Weights of a small transformer language model.
Size: MLP 2048 tanh GELU, vocabulary 8192, 49.9M parameters.
Architecture: learned positions, biases, untied embeddings.
Training: a variant of Adam for these matrices, 901M tokens, 6872 steps.
MLP neurons of a small language model. Each row is named by its layer, matrix (up: input weights; down: output weights) and neuron, and shows model dimensions 304-431. Each number is 128 + 32 x the weight over its row's rms, rounded and kept within 0 to 255.
After each neuron's rows, "raises" lists the tokens whose logits its output raises most directly, leaving later layers aside.

L6.up1147 [113 141 128 105 161 152 123 152 138 143 107 185  93 114 170 118 139  98  90  93 138  80  37 161 154 153 102 101  90 176 165 119  72 109 183 140 115 121 110 132 140 143 127 121 171  95 152  97 141 141 175  94 128 172  97 118 145 154 118 105 128 108 142 123  75 160 125 145 100 164 114 143 146  67 154  74 110  88 141 131 113  61 135 105 162 112 106 141 107 136 111  97 189 121 174 111 127 165 118 142 109 150 131 163 107 110 141  80 150  95 124 124 104 107  61  80 178 117 114 103  66 178  79 138 120  88 143 124]
L6.down1147 [156 141 106 163 105 149 137 117 159 132  57  87 154 152 154  96 117 142 190 152 134 204 127 115  83 134 128 176 159  85 102 169 113 164  98 149  82 157 136 110 123 157 142 110 125  99 118 116 109 109  73 199 108 149 188 112  58  79 114 117  98 141 108  66 124 105 133  91 133 140 160 151 154 169 157 202 118 173 120 138 136 185 135 146 148 135 171 172 107 126 158 100  93 145  81 134 166  54 151  79 120 148 121 142 186 115  81 174  78  86 135 136 105 151 123 185 106 103 140 133 166 104 116 139 132 118 137 163]
raises: " ships", " vessel", " commander", " cavalry", " troops"

L9.up847 [ 84 160 170  69 112 132 174 112 128 139 152 132 157 132 111  88 145 111 136 106 114 201 108 168 151 162 126 109 107  68 164 123  91 111 185 143 157  84 113 127 138 138  89 152 119 174 167  79 122  98 131 110 170 118  81 153  88 118 149  93 107 118 142 163 122 171 179 104  94  89 121 179 132 123 127 130 112 111 124  93 104  71  56 200 109 188 124 102 135 172 131  98 130 154 132 164 127  93  58 100 141 131 122 156 157 106  66 108  86  91 130  91  98 128 126 114 143  81 182  47 126 111 128 122  88 131  69 152]
L9.down847 [ 85 111 165 144 101 138 175  58  81 118  84 126 103 153 117 137 169 122 147  57 136 130  95 148 160 183 133 112 114 109 127 132  66 103 115 130 110 127 108 103 133  98 127 140  90 125 151 153  97 164 131  97 179 145  98  84 143 170 107 119  92 108 144 128  94 100 168 148 173 173 108 155 135 104 168 111 109 147  16 105 124  57 111 108 154 131 124 155  85 137  56  87 150 178 115  97 142 138 148 146 153 161 136  90 129  68 108  91 150 149 136  80 126 164 217 147 153  50 153 100 140 140 145 151  68 124  58 150]
raises: "tor", "tes", "ting", "te", "log"

L9.up64 [176 107 131 165 140 163  62 150 203 162 193 114 145 150 166  78 106 151 148 154 107 183 117  89 106 121 145 141 173  97 126 161  34 141 130 158 112 125  96 119 142 116  69 114 186 119 159 162 160 160 129  74 133 127 120 123  92 116 125  85 146 116 141 129 132 167 136 202  13 140 179 161  84 144 130 121 115 159 137 100 129 155  69 139 171  74 123 120 119 126 125 163  99 118 169 103 112 176  70 128 139 153 143  97 156  98 140 161 118 164 224 115 112 181 119 155 160 114 136 172 123 130 130 115  62 128 110 152]
L9.down64 [175 149  96 128 203 175 125 116 196 143 155 153  59 116 185 107  89 127  80 132 150 122 172 141 135 127 105  89 116 150  93  83 112 165 139 121 125 146  94  93 136 144  72 162  78  77  79 184 148 166 164 132 131 144  97 162 112 171 133 133 195 151 152 121 131 137 139 134 129 105  90 170  67  78 129 129  96 142  94 103 110  97 122 185 118 133 119  98 126 169  82 150 133 113 100 115 186 141 196 127 129  96  71 137 113  72 135 157 173 112 115 125 190 163 139  91 127 120  83 114 124  92 165 110 100 128  93 142]
raises: " have", " are", " remain", " continue", " were"

L9.up188 [169 153 130 177 123 213  80 147 170 132  71 136  43 172 182  78 130 156 173 126 120 158 106  52  77 135 136 135 123 126 128 148  71  88 147 165 125 133 109 108 205 101 107 142 176 159 157 128 127 162 111 156 130 158 118 140 127  95 148 115 156 141 109 196 120 142 102 163  33 155 175 152  54 100 126 111 141 159 147 158  20 125 163  94 132  92 142 122 141 130 116 143  79 117 131 135  64 203 129 115 142 155 157 110 183  92  81 113 140 161 153 136 123 189 103 148 150 133  74 117 157 168  96 144 139  81 163 159]
L9.down188 [178 122 176 142 158 188 106 189 169 117 152 138 104  97 145  94 120 112 120  99 109 126 205 147 111 124 119  92 145 131 138 133 156 185 121 130 109 161 128 177 157 186 153  69  85 105 158 102 100 132 117 110 141 113 133 143 172 156 126 118 168 151 114 135 135 190 146 158 112 122 163 136  88 133  62 116 138 143 118 121 110  98 118 159 119 128 105 116 156  72 105 199 100 104  75 109  74 153 146 154 126  75  94 146 129 109 109 184 113 106 111  95 107 161 117  99 163  99 102  89 138 139 119 113  92  86 131 139]
raises: " include", " have", " continue", " provide", " serve"

L9.up763 [170 115 125 111 111 154 221 144 178  89 131 158  65 106 109 179 145 146 108 142 187 109 129 179 161 160 164 121 161 103 165 127 138 136 132 140 136 124 115  68  99 128 117  86 134 164 171 134 149 162 124 115 159 104 136 139 111  91 146 115 155 122 138 154 180  90 150  73  95 177 166 147 128  64 159 128 126 134 134 161  90 145 134 142 174 112 175 111 137 152 142 101 112 113 156 165  54 116 139 158 101 196 154 158 117  98 106  70 122  88 177 109 120 161 154  96 129 128 102 189 158 128 137 104 122 156 138 174]
L9.down763 [126 103 122 155 119 106 157 132 134 128  98 116 118 143 167 159 143 159  99  85 111 182  95 192 130 114 117 133  93 139 131 107 121 150 105 146  91  73 115 103 151 155 152 148 123 128 153 156 141 139  97 117 134 123 126  87  79 146 204 122 177 133 108 123  92 123 133 106 130 158 165 132 166 123 124 108 122 157  83 111  58 110 115 133 127 105 123 120  95 138 149 123 150 167  79  98 124 163 182  80 115  81 152  94 145 161  89 205 163 135  86  93 140  72  99 151 131 147 139 119 108 152 116 112 126 117  67 178]
raises: "al", "y", "ll", "tic", "er"

L9.up1954 [ 91  91 133 153 106 148 187 173 142 176 129 145 126  89 144 108  95 183 121  67 157 109 105 109 144 127 145 138  97 118 149 165 158  63 199 140 158 135 145 113 132 150 125 121 191 121 193 177 122 138 130  84 207 157 171 167 107  84 126 171  84 137 152 160 152 139 162  99 135 176 102 107  99  86 210 152 144 147 198 185 131 113 125 103 115 127 183 152 127 142 190  81 164 134 159 167  75 171  99 160 143 187  91 155 103 120 167  80 104  99  94 119 119 173 141 176 142 121 126 140  58 151 116 103 156 138 116 176]
L9.down1954 [178 159 138 123 143 202 161 134 104 114 129  67 169 208  88 110 108 136  79 103 182 172  95 161 132 148  91 125 103 162 148 140 187  81 127 119  82 183 107  80 148 141 164 131 130  95 108 207 120 106 129 126  90 119 154 118 175 124 139 114 169 155  96 136 129 142 170  94 135 103 138 113 139 138 112 172 122  82 127 110 127 116 147 103  53  85 187 108 107  74  67 159 152 106  65 150 109 111 158 110 132  80 173 122  42  79 154 114  89 108 175 142 169 106 194 118 137  96  86 111 186 124  84 140  66 129 134 106]
raises: "er", "y", "ion", "uc", "ane"

L6.up954 [106 181  88 130 117 169 136 164 132 120 117  94 132 138 137 121 124 143 145 125 145 110 134 101  95 138  56 155 127 115  99  76 168 105 149 173 122 154 217 120 139  40  63  94 113 131  84 112 160 152 148 129 153 129 166 118 155 154  82 156  83 145 132 152  93 124 148 163 144 138 154  96 119 154 118 166 156 111 150 127  97  76  71 126 177 129 152 110 153  90 182 135  66 137 131 136 171 124 177 181  98 159 141 136 149 125  86 176 128 167 153 152 110 151 119 105 159 133 173 168 180 138 164 110 163 197 150  97]
L6.down954 [172  90 161 115 158  78 120 102 133 132 120 159 133 118 133 160 113  92 132 112 127 143 120 179 146 121 180 109 109 160 114 149 111 145 124  93 100 100  47 130 106 197 190 169 163 117 184 127 117 102 132 137 106 126 131 147 132  98 158 119 181 105 110 104 150 132 135  61  71 130 124 189 138 102 137 103  81 131 102 104 125 180 168 125  79 128 114 127 100 187  87 128 175 114 130 155 109 130 116 117 151  94  93 116 101  93 167 135 106  87  71 149 131  89 150 154  93 135  91 109  98 111  86 136  86 115 143 166]
raises: " scoring", " penalty", " tournament", " qualifying", " championship"

L9.up247 [166 157 120 156 138 151  90 149 146 195 130  69 115 164 197  66 157 137  98 137  94 131 165 126  88 116 166 118 129 158 187 141  38 117 178  84 148 104  81  78 170 126 174  75 153  79  60 122 159 162 135 116 130  85 130 120 110 170 148  73 129  32 171 103 144 103 164 124 128 108 116  94 135  97 173 129 105  93 114  91 182  78 129 172  87  87  90 154 109 129 196  84 109  87 119 166  82 163  78 121 104 156 119 146 170 108 133  61 176  61 136 159  86 134 166  92 151 114 105 122 131 143 112 119 137 157  86 105]
L9.down247 [124 127 130 178 136 170 132 114 104 132 142  87 140 152 140 136 173  48  70  90 146 146 123 122  95 120 117 125 168 160 113 198 159  62 126 148 125 160  63 135  79 147 186 113 186 149  71 106 107 119 179 110 116 120 128 215 175 100 151 144 218 132 157 109 105  72 155 126 131 121 165 174 129  94 148 130 145 150 128  98 124 103  92 153  86  81 157 136 138 135 148 118 115 131 114 100 153 159 122 149  87 165 113 146 152 115 157 157 194 102 128  98  99 114 142  50 116 124 137  96  93 100 129 105 198 163 160 105]
raises: " vocals", " bass", " guitar", " piano", " drums"

L9.up161 [116 153  49 150 167 142 108 128 182  88 135  67 142 136 129 153  91 147 140 118 135 135 164 152 156 108 141  95 137  74 126 107  95 133 148  95 114 102 125 135 110  54 135 112 115  77 154 126  89 231 180 159 142 147 151 133  91 100 178 175 125 158 133 120 132  74 138 142 115  84 146 140  91 129 133 105 136 131 138 120 183 127 122 111 111  96 115 163 119 136 145  97 104 128 133 145 129 172  88 132 135 168 152 109 132 128 165 137 116 155  83 169 149 112 104 104 105 130 195 177 165 180 149 135 111 201 136 183]
L9.down161 [200 151 180 138  87 174 111 203  94 129  95 157 133 128 134 150  78 160  62 144 129 122  80 104 107 133  39 142  95 144 162 123 167 135 147 151 139  94 176 153  50 183 145 141  67 147 144 153 139 113 136 114 116  95 136 169 133 117 159 158  67 159  89  95 134 134  96 140 138 165 134 141 144 156 128 154 112  91 151 162  93 122 145 106 162 130 142 159 133 150 135 167 142 168  91  41  94  95 100 113  70 102 100 113  50   0 138 138 111 159 176 148 121 118 132 121 153 145  68 165  79 114 115 128 152 118 131 162]
raises: " 1950s", " 1980s", " 1990s", " 1970s", " 1960s"

L9.up629 [ 74 167 109 105 102 187 108 121 105 166 117  41 133 118 134  80 129 106 142 163 148 125 148 139  91  91  75 102 135 150 178 146 141 109 102 173  97 125 145 104 176  53  55  79 113 128  81 126 155 167 131 161 165 126 137 112  89  95 107 147  95 166 148 124 184 148 160 169 156 164 170 136  99 153 131 176 158 110 156 130 101  37  85 172 158 147 130 128 169  85 139 136 125 128 104 115 139  85 133  89 120 138  94 172 162 117 107 152 102 210 149 128 123 117 145 108 149 137 212 132  77  97 169 138 152 121 154 100]
L9.down629 [170  90 110 144 152  77 124 159 166 145 158 184 191 152 115 147 142 170 127 125 117 147 138  99 132 101 170 140 105 117 132 149  96 173 137  62 165 131  59 156  95 145 160 153 171  93 167 124 117  95 122  85 118 136 168 125 149 158 159  99 164  97 101 126 119  85 112 102  87  65  58 136 141 132 143 115 104 133  78 122 149 169 163  98  96 118 116 105  64 160 133 104 151 147 145 136 127 138 111 142 187 137 157  91  96 110 157  81 128  20 146 120 127 103 101 187  74 128  43 120 165 178  53 119 119 144  95 142]
raises: " qualifying", " runner", " medal", " athlet", " tournament"

L9.up549 [147 143 127 179  98 131 122 142 124 142 125 131 135 132  87 108 129 105 103 167  63 120 118 120 131 100 116 158  78 123 120 125  56 111 169  91  83 105 160 128 128 144 100  72 157 167  87 176 121  75 182 130 105 106 113 153 130 122 149 121 125 207 198 121 123  88 100 141  87 115 123 101 119 131 169 101  87 110  94 163 176 177 127 170  99  97 114 154 125 150 133 183 124 166 111 103 131 138  87  96 149 122  81 153 126  94 168 105  97 110 162 163 121 136 112 151 153 138 128 119 220 201 129 140 114 134 125 165]
L9.down549 [132 116 122 123 142 140 147 179 128 132 157 159 108 140 115 167 108 153 118 144 106 112 120 114  95 125 148 114 147 129  89 133 155 175 174 163 109  91 109  91 179 143 158 157 151  89 132 167 194 101 139 109 175 117 120 137 206  97  83 157 123  79 170 129 131 131 106 148 119 111 121 139 125 125 155 116 216 177 146 158 132 180  98 187 188 162 127 107 121 192  16 152 124 189 122 124 169 100 143 144 115 157  64 139 161  84 114 162 113 140 111 185 131 125  78 125 157 131 144 127 120 172 106  97 173 120  46  79]
raises: "ps", "g", "ms", "m", "ng"

L9.up1698 [147  81  68  83 150 116 107 126 177 166 113 106 118 134 104 141 188  82 160  82 142 105 109 139  88  95 186 132 124 148 122 151 137  82 109 107 185 170 125 164 108 160 124 152 134 172 167 159  97 125 160 112 136 118 134 126  98  85  94 135 107 115 193 136 150 135 126 121 120 110 168 175 129 139 126 108 138 150 155 133  82  48 158 142 210 166 180 141 126 117 167 126 128  99 134 139  51 174  71  73 129 112 234 118 176 101 157 141 113 131 164 139  85 150 216 135 134 208 139 187 205 194 143  38 169 117  77 164]
L9.down1698 [145 135  92  97 139 156  94 115 153 143 103 166 104  87  73  93 113  52 115  46 101 102 166  98 146  99 153 120 162 143 114 111 159  74 103 123 147 140 108 143 129 140 151 117 130 164  93 167 122 158 114  84 107  92  98 116 138 102 108 142 130 137 153 128 113  96 184 107 108  84 130 162  94 145 102 165 119 104 115 124 166  83 143  87 145 176 196  96 134  55 150 145 179  77 125 150 143 158 162 132 142 128 181 111 152  56 169 155  76 121 134 147 100 121 132 159 108 148 143 181 201 131 168 130 168 145  88 129]
raises: "aki", "omot", "ami", "ata", "ō"